{"num_hidden_layers": 10, "hidden_size": 256, "num_attention_heads": 4, "num_key_value_heads": 1, "head_dim": 64, "intermediate_size": 320, "vocab_size": 2144, "hidden_act": "swiglu", "norm": "rmsnorm", "norm_place": "pre", "norm_eps": 1e-06, "positions": "rope", "rope_theta": 10000.0, "rope_fraction": 0.5, "qk_norm": false, "attn_scale": 0.125, "bias": "qkv", "tie_word_embeddings": true, "parallel_block": false, "init": "normal", "init_std_qkv": 0.0287, "init_std_o": 0.00643, "init_std_up": 0.0287, "init_std_down": 0.00575, "optimizer": "muon", "learning_rate": 0.0119, "lr_mult_qkv": 0.7, "lr_mult_o": 1.52, "lr_mult_up": 0.827, "lr_mult_down": 2.0, "beta1": 0.95, "lr_head": 0.0059, "warmup_steps": 200, "schedule": "cos", "final_lr_fraction": 0.0, "batch_tokens": 16384, "max_seq_len": 1024, "doc_mask": false, "train_tokens": 88530000, "max_steps": 5404, "dataset": "wikipedia_en"}
MLP neurons of a small language model. Each row is named by its layer, matrix (gate and up: input weights; down: output weights) and neuron, and shows model dimensions 16-207. Each number is 128 + 24 x the weight over its row's rms, rounded and kept within 0 to 255. Numbers have three digits each. A neuron's up and down rows have the sign that makes its largest values positive.
Before each neuron's rows, "fires in" lists the words (lower case) most often at its 100 highest values on Wikipedia text that the model never trained on.

fires in: "2", "28", "2nd", "26", "24"
L2.gate198:121120099099162138122133150155157135180104160109078149136138105141159136102158151106168149114127120132133132175146130162113137118109127153118146173135099141121128133148077134152084116158120141136172103118119120103115131131155171115165075164136110100136122082150172140127165170125131147086130135156137141121090106097163148118126133117135133108082137161122125107136089145135117100067104132124155123165134147121129151069146097101128154118153128121121133111130152149154147126131098164134154140091137123159110104128175121167124119070120123190132126127142125134069129088103109112085
L2.up198:104164102158149160163151148124110147152109124128123111120136152145112111142140132108152158108151117100143118169120145158124132106142094176125132107139118122110162133122120142107107090160099105124079166107128174166118121110145101110105128136113137144169090137121132144139071114175148071134131167122109124145162138152102139115082152124093139099164148114122162143110121178070147160134128115132118102131139080105127161102142141126095070110106114127134149126112078112109096129081148124092130153129122111135129136122143144053133125117121123109165075127098139105096141137099138142143
L2.down198:126141123132164143170142140136159141136099166147134108082142097130118156157151114115141100124151126129165124179094180148145115108103125114097122130081200101137151164136106146134072082134142143113092149126088108172128118148170139124133136152129132184119107117103129170136150119141119139150136133113124133129084140130086157097102125141109119135144133110134142097143119168140106105112119141144112116084134104080119138116153113124146156147115078098136152130130102132146144146089100128142117110117111063134116155143118144072128109122150093133136108157082105123098137152064153101139

fires in: "2", "28", "2nd", "26", "24"
L2.gate255:180128084121154129089097176189110111138113150104138137114146124122113118129109100086144153120131123155109123119117151117154151107114101135127154108131123146141113095165135171156117118141118109134133111131131138185117146125132123096082120127102116139132149125156173173124128111106145149134162152083086171162162143100140113118116095110110085100139152152149129085134100121106179101076126115127138112134130134091140143157150114116104066105174110146149123129126126168141135130117138108081169116106150073143147144080147141121142063142129094134164100154094129147134139135119141122152
L2.up255:085157139103157104123149119159094126144141140114111126125108137123117105121125113097113142126136138144137162162121114120070127086117117134118124157106147103090174167167091139155177129137110131125069158128105109137074103173181108111171121104171171106131068118147109111131133133134152108126118142167099119172094098147093120142107165128137205138096135129157111142108154136125128113146100176122098160170108127130125153138160163122185156119129114136137101148114076118151149141089104168154129138087123138124099087146133093160132139093100126120121131161131139105129118098175133119090
L2.down255:123145173142161112140116100176107136157123165152078124147108106115132126110127148098127125115141167157115151148099115129117097086147140086118106147146132116130121137108177139147170097131146159100104169081106134128085092125152154131102125115116132120132125083159123162135140088142137143164103133109091123200148070186110181114145156160141133115135171135156153110113138148150083137149100135101108103100122097087106152136167136118160157118109139108126151163120159141160117154093078147143117137141080114139122096153160120177132136117130130130147144181150122106138120113110140102107

fires in: "in"
L2.gate105:141163136167154117099136138157146094118124067093091161134090143134123131189119120151114141101113149116134074141141153098121185136115091118134129148135148083154091080122145165119132166117159111127099138089140155130137150119122143144102135196135132106127092131136173128139141156154167133146108111125133108136151123105158140113130120143114120103159106151117194161083143148113134085138138170112149168131110141155175155111109115107153115125114144126132143116159114129127126103115122115156147134158130149101103135092143170090119154085116136147118121143126138139147123112167126083138
L2.up105:130159116135157107123121139128128119105140105101112148118121133133109118145143106142124143090108138134114111159150160114113166153103113144100120174123159065133096103100130132131130129105161114141074118129123172110122168097130115152095120193116125134122106113126136140172152171159135147135095145126131080167120128121155128130127174150100127111158114159102207138068147143100124137144118163110137137135135090136194139148127123135147095128121119112130127094120150167120125108085104113122159127146158167066091101101173147117139125109136126126120114150131122164151114116140118105094
L2.down105:117134165138108101139133135151134110138135117123145183137094110137159122119109104157113135106109085127109119125132133175179124122107080166137142104081174075140118144170135142119125140118124127146111162154126135112129124118132120110085068133143153077163129163145179160122124126138227128139090116134179136132166155122121128085128106151117134128146137121122156120164102136158122091157164154107137146149141113133159076118141149140133117110090125142175146081148119139119138082115124114123095165137161136136140135087123136111127129131116095170154111127161116117132089098108115132116

fires in: "in"
L2.gate232:143151152109087129088117125117135128094136130092133135128127142160088132126151145172086124170129111111106105105149165092149123100131100165123105144084135131130109083149135095100158111126072105182097111135134160142099163132100099117142158116145128122118077124137162157149144170144181104139086093130126144095087113111124128115124114101121149114165130139144134098104114099095110098130114155151147142148149132145131108151088113109137113135119155118136177086120098157125122134121147065104144159176161161134131103164129104124102122101111101128107106129143100168097165128121122116142
L2.up232:111118184131121107126111129146135072151112119107097128145132123123099112160149120120111115135115152111170132127128143148127121143130140154160110168088138117151118088123104172092102117147113105133141086133112117117104178159110078091091164143137151094097124124131164178147129150130131093124100138129133127095158096092122118143120130145129147119149129135139159099095119113135192122115163151112125128118132105106121124114157167103156130140119120122150129116128133152145088112094144128155164142149150119113126111161106159123059108124119112165105076111156109154112132115090160075127
L2.down232:106106176111120072144117128131134103130109081098123136100115103145124095145141106098141173119141111161127114146143118113132164121116129117142093144130123117116141118149136138160126116141116124146136104148109125136134162119115137112150110119143154149108111141119168156101108150187197113133095103137197109132123152109144137163155160175123140098186174108129121102109100134101105125136113154100133113110133142135113106106114131143106097157120142091127103124142100138127137140140096148147127114136162109165141114122157172151063126127110118146080105107108104150130164120143131107098

fires in: "of", "instead", "website", "biography"
L5.gate293:093127130135127114118172102135180099141150130144113127130143169102151123113110122165114146137112114140113098156064147164112114132124105108131154150154143113188141125077122168147138137086111122119128174100123177153156153129105095138174132132097098111125137084170129114129127115083118122136106118138176172107110115168104133095133085151115102134109122122108134114097158111144107122145134128157060114108103136189137075136148113159149136114160117126116112099120095095126091140158178143086116164149119129161121100122166122132097145145114156145105113134138133113134128137076102140139
L5.up293:109093103112119129131138120124145123124126111126140103223154118130139104102133137115110128088124106117135136135137131128127107133136103104172186099101157121140134119113131124158114169148121121108149120123153086150113093108149161088158155128136126084124110164152123174150160084118116140091143110110145163102129157132146141192098115124169118128137104174105132112139147139127129113130124133112151092114091142117145129114101129109144129096109118161122158107178137130095088173101154121122164112150174116084105139171155112113116153140153142133086112138106102120091130136138111153168
L5.down293:144120094097097141140124126150156109168096067125074143126118169086116097126127115144111123114129123146143090155128146134102073145120127093146130123150131138078145128115146111132116136127113139135142155162132122128128118134154136113111147158143140138137096113100140146117115101129127138123109120137120139093123152138087147134119086127142135113155091107154133128125177143107108144173109146108134149174125083125126109142150115121071144117131122148139103161152118145141128163116086118132090159109146130173156142111165156172097118116121091109102106136126128141121131177121111110187

fires in: "have", "has"
L2.gate301:167111170139111184125148122148115134095129093121112128109141150121113148149097105166152124136119118116142120150101145109073140142158142166130153138091164111089096094118111083133137140122117145130130133094133134155151090094149148126113166134104108104100130155100141138105151144141125137145087184086132146115122128110122117161152156155124108116118141127196106173104096143133111137125135104125115101130165082119139158178152143106122140123164127110090137117132145124186119167172128124166162139156160101120109104154088117150148117114133085098137101135133131122140102133081138180122
L2.up301:174131163149132160127130122100140116112105107069099143071117119135091133127141132133128102091125122144097098158156127080092132147145119111136132132163124121127150111163159131134144152143135180128138138101148102142130128171125117124070128136135114071109137069122110094126142138142139121114147130129142137123118107143134059138124146144123149138114176136134126152147116097156112174109161103101148126112160160107111126162145154157132132153189121102076180098129138151129110136129084137143133088143140128116132107100098124129153083091120064130113133155104200131127133142136100149102
L2.down301:134084132110095139139105150104133119097143119096156157135128127113125150121136085123082097134135131132117105131175137133125134119133097080132111120180127145152165054110148109128136152121151123185130082088129139169107115135138152119106160117127122104155153124125118097138132104131113110114146124144125155153126112118152078121171147128152144148101113099116142127157161114095176131140080081118160095096179135099156117140123112155104150104154113106103188147116147108100124113145118128146098123130120139099131111115101154106156139145197147135099091144128133110117151119100122177101

fires in: "due", "led", "it", "term", "similar", "occurred"
L2.gate9:065112116133105211140117125119140101110133114147152134096081140135101156137121162134131099109159128128138136141107169155115097159084139119127105161156166130123107150132148175112102126177122109096110134131128143128103139144080114116085129109155146126123137155142135154129087124099084125104137149132113123152140118145119108126098150142179175139103115185126172127141106121134153092090144163095128107135103092119117134123119116128099078132146164130161122119187172120130167179126180138155113107127153135089116074072113124151098129104121142097094110119101129159091153146089122133144
L2.up9:080110111127095115146142151097118072099101094146151096119090133144155172112115131156090122139125114092114139170099159125137101130120140132166139168169149108081134160132159159104149096174106109132144172132119139133155155112102050122107114172166125130117177148114118148132137105148083158147157144107107128139129124151124107089167130119146141146103081169147117146140076169135171074096093087147146098150145112102124125125142150118098109157159151144178146122135116145146118169110162159125108148089130129121095117124153115159126165156152148116090156130106108064093142133127109107144
L2.down9:102117112123050090135147166140161103114098127147105149127137109093141145112129167151134100129137140168109097097145146154079151123088095118099128154121126130112135100160132104112110135184136099118163118133137157119145148151117121165136115097133132085123139144152106109141137159196124203151180128126098150166109139145132148130118126141139133122104075106166109115124132133121146060124128141125138130108119159097110100152137144098103133085096149115161165144139147120167121125120139155114130153128125133087131138160115075165118133140178164122127092111114147120124096137130102118118

fires in: "from", "agricultural", "against", "appointed", "agreement"
L2.gate141:096121162138163167130131135115170134120158094096154155115070091105107147119121147122113169159140105151113122122135148104078152097119121114114112153128128118125150121121113129135113135105107147142104125085160104099150132134111120133099102108173163088129161171138150075154149096112132111149121110112145105142150139128142107098150099113159163135148112125123147124137156135136107159111139139141126151152092149170142119136120149137139083112123113144095135131124132143147118091118143151149148117105149199108089107157174156179122138092140160164129114113117117112143116152111129111126
L2.up141:143112177107149131135136188148113173168162119083143162131101145127117128129161142128141151145132110124132149133131158139095176085125116137109132153127135130129110140105159135103150145137165172158083099110155077123087156117084146128141110132159209073137122121111159077149130125128120138165141136177163145109160106116162107101120114149140154128148112108114154089158105114129083194103147156095111149139128114129129149162144146153156102117116097139126088134130161135148117128112097155135131141117115171103119109138182136161109132131123128135164122122156141151148138082127144145138
L2.down141:129094119140175140129120127148122135174128173052164170161127136119131151146125155123134162102095084156143148104126129126115116116092104116099105175094143106160111123096149136101151150101171169111108127112142111135122164120099171126100106141126128061136135123101114099143087152105153146127126129140183076132159112116146109135130135157168114133147135154153122121098144057090084143106152147133125111123111093165130123109160120152159129097130132143137088086115164109147160106144141128111111112138108141131142123111135125162108084156141095106101139123160147153098114105126114101124

fires in: "from", "before", "after", "until", "into"
L4.gate30:140153111090128116115131111126159147100164109099127142148135145120104166113136151168180101100125075135129134088117100148171163097077159128120133123130129078115134114140140131166168110121138135129106125174155133122129129049136168117120120135087166132144101161132133093137140151134163170114124125123111144137173091151160135120097137128165127060119121108165113107123107113097138167123212114176146120123136104157107083143106150153134090115131131139124185112140143139111139108158130118103091125110172140137123121128153145083163163152123120120105135144138114149095125116160143108134
L4.up30:117130169129137103105157124132104127171089115143155166139120162149133107132133155120120129122108144096109150084136145148135164095113142117126128172084134162143119115099123148116145139117139133110131148125145126162169097121171151134101145132152114082128137170152087141074066098116113149149064122158110124141124086126129139086101121099120088135110127138135091102107149126136161106157154125127134103138142128126139122146096158129113082155141136119141093098149174090148109167149131146124128121150146090125166128092117138140145117113121135129129110103154137159141093130117126142140
L4.down30:126133126126172147099154109142093134147144159143115148136141117145126144067100123119129146164129129123107134160135123150136135100058192135115091172097125134128128123136163117145152177111140150146155125130090110170152124137128115131126150145145118133124168181152150093122095108084187129141113122154136115124111154120137134136122148129142096135157094104100129163129155144130155181159140165141148112113146160161128114114129114128121106133152106185118090119121114109167162161144128107112123110151141115155147128147128132128106127111124130165125086104122133184111152107125114106154

fires in: "of", "black", "floor"
L4.gate89:140126133123103145134105118080146125133138142124169158115180134136142157169132122151094171129163135137142139096119123109143108145150084137129130120162151117132154160112135143133152104129161154137083126159109123126184138113130136070164098126126115120162127133142147135175115153083125103111164156139150113083099161119124160106117169105097120101108092174125144164150179116114104130128134093124131136082144110117118130103150125109126105089148089121112150149186123109134176161137146119122139142148136135122083121142094104089132082139164138128120115112106067157102147115122127176166
L4.up89:136080147127127125136141113109128142156162135115116110142126117173133162139144102160141137134149144111090110148117125130109115128148131142104119131139175090162148142134132162157116139122161158129123118112109130134094130121065118142163158163082131098133120113155122121121141113094136121130156100113129124125114131117146126142078144110119154104106113153115132122167158081100102152124167113155135133109124177099126115109127145158207108051120067107108150104131127132102074120159111173132131158155117111108156123143187099097122112147191176095102134117123123113141121165149094128185
L4.down89:145145155111095166108103098130148129096148102147160140109096118107099129143117131093093138106125152125092118123137173157132107173150133130145143130155082154096113117113106115137137149159123108126114141145127154105125115126140142093154145105095120135125138151129097146115101115131090149168115114124185102167161130114123123135085099106160110139135093105108137122160128141097127168145098080150100092139174141156121102147140151119106113114116094118119111098129110134120109142131096136167120102094137188130102135164125135216134108185147138148144068153167125121090166143130148142155

fires in: "his"
L4.gate278:133138140130150129064128168124117110112129105121141110124147130152093209102116142110149130116137108155155105176162136182135155158190132134142104097130120157142132098132090139129123142120142126155072106114119091106177144122105106121128141097116115097127156084112137145116108114109176144125142132132143139095130093122112107113166120178109129140141107156139118092126131138059159111127125125119126100116104102191135148122144140095130097117083136087135143127170110132143116104124168099100138105141160142124110129150140150130085128103174098121103092180139130114132103163115120116138
L4.up278:128127156088160113091100157138120143102118106081115112129105147121131134118163158142110140111107103135163147127124162150150143084152115147125154126105091158126131128126134163171111147114117133168120109154110122140157125134144128128135114074135114125134130144105133130133071151097142181112140120122174112098129127095089120169113067179157130114125135145146107092182106146111142107104150121115180107105121113142165167122110117110096100159098133115078152163145150148155088139155160125118117135133158134155141111173145118122117123070135113114149096136147133139114118102155090137116
L4.down278:126152141141100116147151113146122102139133149089068095097148090114150122124131148109130102138110097119151100161117130135105154090122116137104110121090118131134134151136113201085105108100137137130136113166127098110086108099107126111111139121129163044164154154164106144130123158112127148120109145135203160131143132125131114133132118127170092108151107106152093129114141094122139147101144135117138114121117103133165103165069105148124083142091157138122118112135126175136159097128146116137074109145111083120121123146104104148121106108160116107118154104152144161096140144149166097130

fires in: "final", "general", "generally", "previously", "federal"
L2.gate296:152173145122151107116156136163124164152096202124147158151150168131138113164118174138160124109150175142094118131156107158118147130136128124110121117125099106149160159139115114146097111125124142080137121129117142161155137109171121108126127071121106155118124116178161124134095156152090133119159141137130103163097119118136121127153115124116110106137128141115089164117141166129145184085155123142148137113110107101146106114105154089095128121133149168132138179089120094145150123144157187150141147123109114119102092116102099114165153123144129123133113112116101157135137160133153132152
L2.up296:123118127155168098093126077115070150144098119114100102148105156119141095138117115138132139097139164127115145103118103114137120117149106111105081173144112103122123168113109100128133096109151069140155113139120141133117179090126109116132105064151161131129116136135143160174082155149102135122116090125096103110092072143106132103128127099113142122153095128134091108140150149135090154141119121120129125151086135100119100153160147101129120111109118145160157178091147092145176127109118151147163129140098113174133073113111107135120113133123178092138119150140093100113150151137126127128
L2.down296:161081137169112105149090114142096168108132125111138135130098141115105112154121145121123103126135189151143146123139088139148101153142109109120127118135087122114128137119121121128133121158154087157164127142137126155115139138106137124144082117149141124117139112154172119154099126133201155128081120154123151125072123189110113113110142051106124146125126157122069109121123137127150154098107129129122159128146083138132093125121149110194114131095125121154128100168128091135123115104140131124120120141109148166133124116171110134122142135116141099125093169111125132122113121161173122128

fires in: "after", "until", "before", "following"
L2.gate177:125142099078126160123123128077103117111118099114148117115170161142114106116145141103120138154110104142090089135145125133102117109133121120084133114102139128147155109106111154135105121124119158154089135099130133119118177152104111120138111197163133141083139137167109136119131125129128135128094149139165123099152129149127105152107149092140136125121096102119122151086159098142133109146181129130107177114105126117113148127121148136111120109117129150162130160178118171123114109129144108114195112146107127151119127155100140166145114156126165102099077095130144084147109169107121100166
L2.up177:088107109144134112141107138151136087111149121143127143102153114085124097121130147107120143176076094106109097111146079100105138109164095131091117120124131145155162090112094123084139143160119129156120150136111128131128140122109109158133125140148104110073118148158110094162110116148123134129078148089174142094140136134089093178127107138131142143133121097141095153146147095110129125167142156128120146136122129145097124125105130114129109128123136130190116120135099130122132138200128114151177087153110153109154122132077168158143102151122117118109127126108114133150144162135116126132
L2.down177:144121116094115131156163112139142137109154138144130151133167140081079129110122149089100117127120136118142123123143090181177146130125119175106116114128126142132109140135106153112163080176133149094119120161188118120148080113147102140184113132081089138102114112144133118137118087129178167093113146102097142120115162122139112107124161124093133144131121108153121117124093138144121143120108132116141086126148142157086105135057112098165115103129124104171154090107149122135109104124144119126140105136166125168127143146100142147131115158128095075124166116118108104108144104137147173122

fires in: "from"
L2.gate211:149106160106148141094121118115111133126154138098100178121118123162142199136149142148117081143120121103149127120102129110108090112107097121100111120124121100126148133101126135133101086123157164105124099158094096122150076117105162139112155119127105126137153122125123112116139157110143142112138093108163115113146153100109081107073137092128092129152128101129159158081158104152142165107172110112140119121100125154125146094122110115142119114110101131135128099141136122146089131167158117166118149119122162134153132178126081166127103178127151139160145086107161141119108107169114095148
L2.up211:131141125125129154126110080132062141148124119108128153127135140119109128129137101157116149128136179151145137102140130110113115111117126115150088148101138137160111132162146125120114165182161124107118133118169131147120125089105150178129143130118106108161097167156120156149113082085148130118135087111143091160130163129128097124121098087113137092177099123157148100099145112161170138106163114103149117150126169123087174143114153128124149184141150187130158099142147140156148111166135095156163122141115144157084121137131136113124136168127127126110137090156145151151110130154122119114
L2.down211:091133113100102122145095136141098125125162110103147142131127118107160120123122091105160118081131109151127195108094126123121123130111128106138173134081167136181126120182108124117117155121138134113143133105150099141163171098103166114131083125156112146134143111161094119144089124128117137127147147100137119153151137161075110122071109129112099096144115134159149109139128114138167172114147157134163132137118130143108110112126144141108093134171114174117111161168157155157149131149128078149165111149107162117125112144140148096118116151118129101136119135202135109116141168101178108097

fires in: "was", "is", "were"
L4.gate214:128152133063153168086132125112129131163142140117109118114170155138089105091114161140119109087133147146133126148168138131111058151136125125142139133150111113146135119067132143102117083133182087157140135124128090174166084139152152116077090147138132104128154151163132161131166117170114135098098096160136135121123092149113122154151096163138116079090104140130112148109153085120140134137157064121121154128167115135149153127131134133124154154150137134126093101143098144160108173117132127101144107118152087138129115121135106104148112103152114098115079101141075103142124130042104150157
L4.up214:138138170102135162097163099140096128152151154147117125097162120137108133105128135145084108113123128119156127163151134102151097112111116132123126117147106090135135128116128140072139104159177108156133133127092102149139076153157129111074079100095103122122152152151123133154146118150127122071117091140139128124118112154097124161167099155170115131103113134097115121103130105098155119138156097101124190130169101122124130132137114151121145148124116149120098110182127127159102129109110101091150120130165087132120098118158106123160133120170103099155093124133103089133103136039140145138
L4.down214:107130160114108099154163088098125111153120124112176101160145123096113092136108136106087081129107138115113158121120140089108162115136139137147120109102158093110149131162148178101162174077100132174148161119151134104099134170112137116148137128145133080096121144116150148147164112119107131119115130086191120157159178141099100114121160123116111165077147121164130138145117141135140102110140120121138181167138124133121126138089151116159109137124102104128112146152125123148095117090074104136101121133146128150156123143117138079140136058110137159120106127122124139116156125108046151127

fires in: "for", "by", "police", "against", "poland", "policy"
L4.gate221:119115155131164156140155118117066146126093136114160168141143127149088109121137163080090133127126122115098110119103143137121143152122129138159128088100147091161134135107137084100128113137099091150129130148090126105090114118162161134113123111095192154129191137158170098106140111124096117099130123147155116166169112083148118158076117148100134108076118166111111134118133159129130124106118136101126138129141138152166093147161124105115117150138154123122164138126137137112160145168135181138099131154151148101139112111128125106140111109103136116120111104118135163143154090123149103165
L4.up221:129126137147151121148146160111125157102154144089115123164130092095151084137153127172090134118175163168120122081108133121147186127133131111143145163112095100131114136162161127143135120069121136123105085126161163046147120098111166129142157131131162157111158101113151126134099135105142133076111126133130118160127130123156147128151170125128097122125121143103155140136151074164150101149126165170102123147163111131113081167146140160105104113137135116087177081134111112110164157149142134145101163129170115144116153131143121126130142146132181158158138138135137133134106130141130128171
L4.down221:109148100119150095083154136163145140100080172089136146115081069126146118091106132123126136153129120122106134112186084168127140092130161103113142119152140117122103111142129131101148143086112135175114127140102060139126117108172129110093076116141134121114125128134132151151123126133165117134105152159157119158118095085167170125161084166107096142114106173128122089119123134150118156161120159121169160157124082112129110126137119118141103196080145118085114180114132154138122111118160172119106128122104102111097134087140118131167137087103110175106117110114122103095151121121108161138

fires in: "it"
L2.gate180:101163134141116179139151118075114125106113137136159113128098103094136143110182125119093141093106105153110137120121102065113116128094110151119080133119100136112136109118127147126117170131085154166109153121120095119103165136107103150157133134154162122149120133120148149134145114101140098165187165113077128133115106124117109117147111179113193107116149131097101135133103149112130130143109078125107144138113105121156145138115117144088102152100161151098121131103145078153075108163142156141137132062115151088131113125135104170100157165133163096130126133134148148103170156068109087095
L2.up180:095167136108096111149098109082133121135104149118145093134122090115092134102131139141083165070129098177138123121123116104103104122112140130135074136176124146149101143107128135117141117105112121181092130115113140104117172161147121102126123130162126103136125129089120096121161114139133125144141149124053122100114122124111105172118166218150163095152128135133086135168115137111175131145107109093111128152127132100135144121138104190110126137095138140099133137118139106112098164166154152134139115091130177074134095123142157131099156139141132079154110171139102130125136122106137098096
L2.down180:071148135158104150143134151122151144191095086111164093113114121133130086096168103130153165134131141151128138125138161104136135126142093140102105119122126127098141112120140176120130134107124147126124107119122089124129172131158152110117182153104120122159130141146093131123119147099188147110150155116118131107088158148183125098121135161054156136137118146182134108117118119130128099128155101135082127162114150115112127141168099146087143115098119117095126135095129145146141106160140116128131127120079122115115153119160124141110157115105101122169137123128124124112125165093151123133

fires in: "in"
L2.gate242:122150134117101158120134112142125107092154126068124125151139125182120118153113122102126153151204090127148111136152143121127089135116077138121151172113120116134124093110117133156149134125112125155114126110133163102109118109146131143137143173099123112094110108106151110107152168079129167134124138103167130128118122093142092121129111150150142140171110119131102128084089125105145091113158155139109116139106100148115081123099115126159079114145149114178127148157126122168130117131111106151166131140152175130093124154178164121110122140099127132079124149140114141142125140143166111148
L2.up242:100138133132118151141168120137112127074119113077128125171113147161138112171127115086153139106191092129133100118115135127128120133131091154126128148114140121147124116107151125152138163108119129149127139130114157118128113088141136143161122167123144119083112095133156138098149134088123142169133143108155138105119133097150113119130131128130155141172136105143097142097120130104160113104147170129126122130115104141137110090075106123127071129146155132170169163153127105128149087120122117188142128129133148146124105148127177087109145158120121125102116119146138135121125160140159122172
L2.down242:147138161130122126120130154106140063124096101150147188117170128135149181142132124062148129146127155154118122120111151127122125121130151120118098166103132115159121106182156108141126136062145106129105132116104135166125154109163099132141123157129134089113151133160142135117080111069128148157130128118181134094127144134106133132109145100125120156107098121134136125154119106161141137128145139095126127141145106087134131138098158134130119145123105068119127114171120137097136087141161127128122128125112167127143100146138184113121083157149127142150115075173115091119114158128125157136

fires in: "of", "and", "year", "meaning", "or"
L5.gate203:147164151131160175118133090167123122138134132176139118172111151122144081154119143148131143098162130116099123127123192120125130137165138128167133144107131089099159112088091127123107159117163129128152142131106108113121125086092154130136130112144123174163103104135111130134084128109117137072163128127170096163123116142172159118110095156175153160146140147153118109132109143130142164162115127090136101083162124129128112094177146130144155117144150137087151156067095141133099112122153135083096174117132107103107115128135174157115086091111138136081137127071143154121150147123137163134
L5.up203:122109120133154106132124146127114137150090162135130106180139121125126118164135115105140166100145175153165109153126143121095120137065165070170135092117156146119083114149118115119112129123122143149123114135148082115120138118124126136093169125154145128145134098141181147162158138104134134149107118147118140113138132191159098119124104110115133117120126140144173170139099073093113105133163157124113109128128125116118116142103107122134138134157149076139109099066126117111111129121148160085116147131144141132125165089124150097105144151122087107138121142153129068141163124138078161112
L5.down203:111085089142169149127126113152145147178132085103184089115140153115110172125146153099121151101105167153156077121136167128167137124127129104120190136132120150168135118103121144184125099116137131096159145105163113121128103162145132153156118127130161178147113114148154117107128113104129132113101142104157134131112127125130150158137113118089144096125150104124138144130132094131114121109128128153074136086144140118154120102125151112137139137164128167138085128076103120126119120132131126135129121144150132121131146130149103150136168109104139178146118129178127161129156158101116151104

fires in: "has", "is", "was"
L4.gate288:118142130125156136110118092128136076154127122071147109098152105160127112112146122160111129140108125158132152103144132153143134142119135107112116152143165113145135051099153160120134141133184143113096130071108209152146134130143140118093156125141138144108089149122094118139098143123130132148145120134154121123138167156099070139124108114120122110130073131129131148121182091077120132141130143127112094108163130126095127116090163146115113116129123112156101134131122109148118082145110155143149148162200109141136124181125112113141119131162144148132118132111095168090128164110128141125
L4.up288:150114103108101144109119104119154128124074098081153159112114148181132109125125130105148125142140143133156150110093156162119146093129107119124122156162133114169139117160130121127138133143112131154152152113168125134113100125167145107131138171150145169172183137105069117083122130113141140144116114118128111175154152147122080188118144104144125103086121139125159173111133127130108119136126106130135136123144141130096138187142093126095078073147133121069104118106158113146110095153135101160116159117108113113135129146167152149120103092137101109143181083149131143120110141137116139142
L4.down288:078170117103099127110098114135125109129094098125133124116137138097129092138135117127121074099123119078107165139109132092099124144120123138125144107122145095182149114126178165150121105111117140111140148104137085136104098090172133136067173159097117081156165094125144084135119134129119136102161150139142121158138119148148112159139160162123095158136105094124158134119193107131153148136128125126142124125125132129101104121117132124109158137099086112088164123089150126097105155114102138147106111106117125102132135135138148099146150094139148126099111128103109120089149123130134078151

fires in: "be", "being", "been", "was"
L4.gate130:135144106121134172162171079135111102130125149090170114124123121152097122145119136153161134121135136143154072106088149070112102147107142121096143099150116126140124090171123159121152144125119142148141127097135098122107108113117145117106087073171135105168158142086138131134167104161132139124101152194145137147145103149134136119142130075143116164122129135127109145141132133137144090142148076137109119107077085141128107151101153160112093102151075161082113134103128130128103140166120139099129130140101129146110093143108103118135178127091119111151102118161125159107116135071112120131
L4.up130:128120096134148155119164067110109129150136140140143102132113083147087125105085129159121132142089150121159114106125136103114121161105123096067134149152118140117131083128126167102168147094125120121128170118131097137113111106105106077092092082172125136143138152111100149125167105127125140102098115155120114123107114116119119124135167099150113143106146123097131148157179098127134087136140108133078111118105107097114114140123141185119108133108070156079139148137132152150143118140141134123127137160133129176132102120117124161110137097101134156148103115118128154123119141063099114150
L4.down130:095106120173115122128164062111139122126093177111218114098140108157136175079114152157145105159115140160129128132118140158128103129117101143089119145134168117109128110104156162109122124117139145122117152128136125149093139123156141123124154104147100101188131111142130158141132099125150094128113100147179117148110181126127148160112158088108096129096121104108113115124166117131138130123121105152123171152124113151150126139124118139153152122138100095111166139104114153125136111080137109119113154153130081113138099093148175150077100084165088158149100127120101149125127118143093127136

fires in: "had", "introduced", "has", "intended", "was", "specifically"
L2.gate216:108121153131145123089109101125120129120092157103167100107127183132100125123131105127111115100108127129129093074144103111148104159155125106127110144128141139121148113113112131145103144167141144100130116092101106110142132141151169144106152113091132138088121116144091164179103178152155151117127138156082141135104146141114130146094126102178137087124140116134175170134120098168111132143125093140147118167119131133104073136135170131122134119152124122097118158146133160167133142148074103115129129130161097134089119101133128088179065096134105148131140148097095135123137088156116135117
L2.up216:102135153098098108147111102130091127147141128131161103106129158157088121120103128150139115092120147119141145099096101157112155141175126121093138133132153135111126111093120171114103110090093146113118112105091103113140111095151144107104105104103148105136090123131114170128092128159139111114092126142123116128152111143101124133108118099132143129145157092139141146146140104172135139135145108099099121114155111117132103119125196145161108122169089158102114147194110154149119145176116129102123112085105157140122102096142138106174093085154108125140128121131128132126104113148116125094
L2.down216:095123175138147135125137100100151121145132111152156112123136148124135118121129092117110084110100139156150122113172135103129117091163102110134116123141155114137128110115154180149129137105145105127147155129116140120087128104181130119140144138125076133124162080106161178176129120134181155135113096099162152132189170120088090157128123123159132159148137106088117135122138132158154112146141136126124099146104131167115148128152134124125064145091061134114144124113113159134102127136093138092121134129087146124125129096149199100150117061146117130106104122092122104141151106148121134144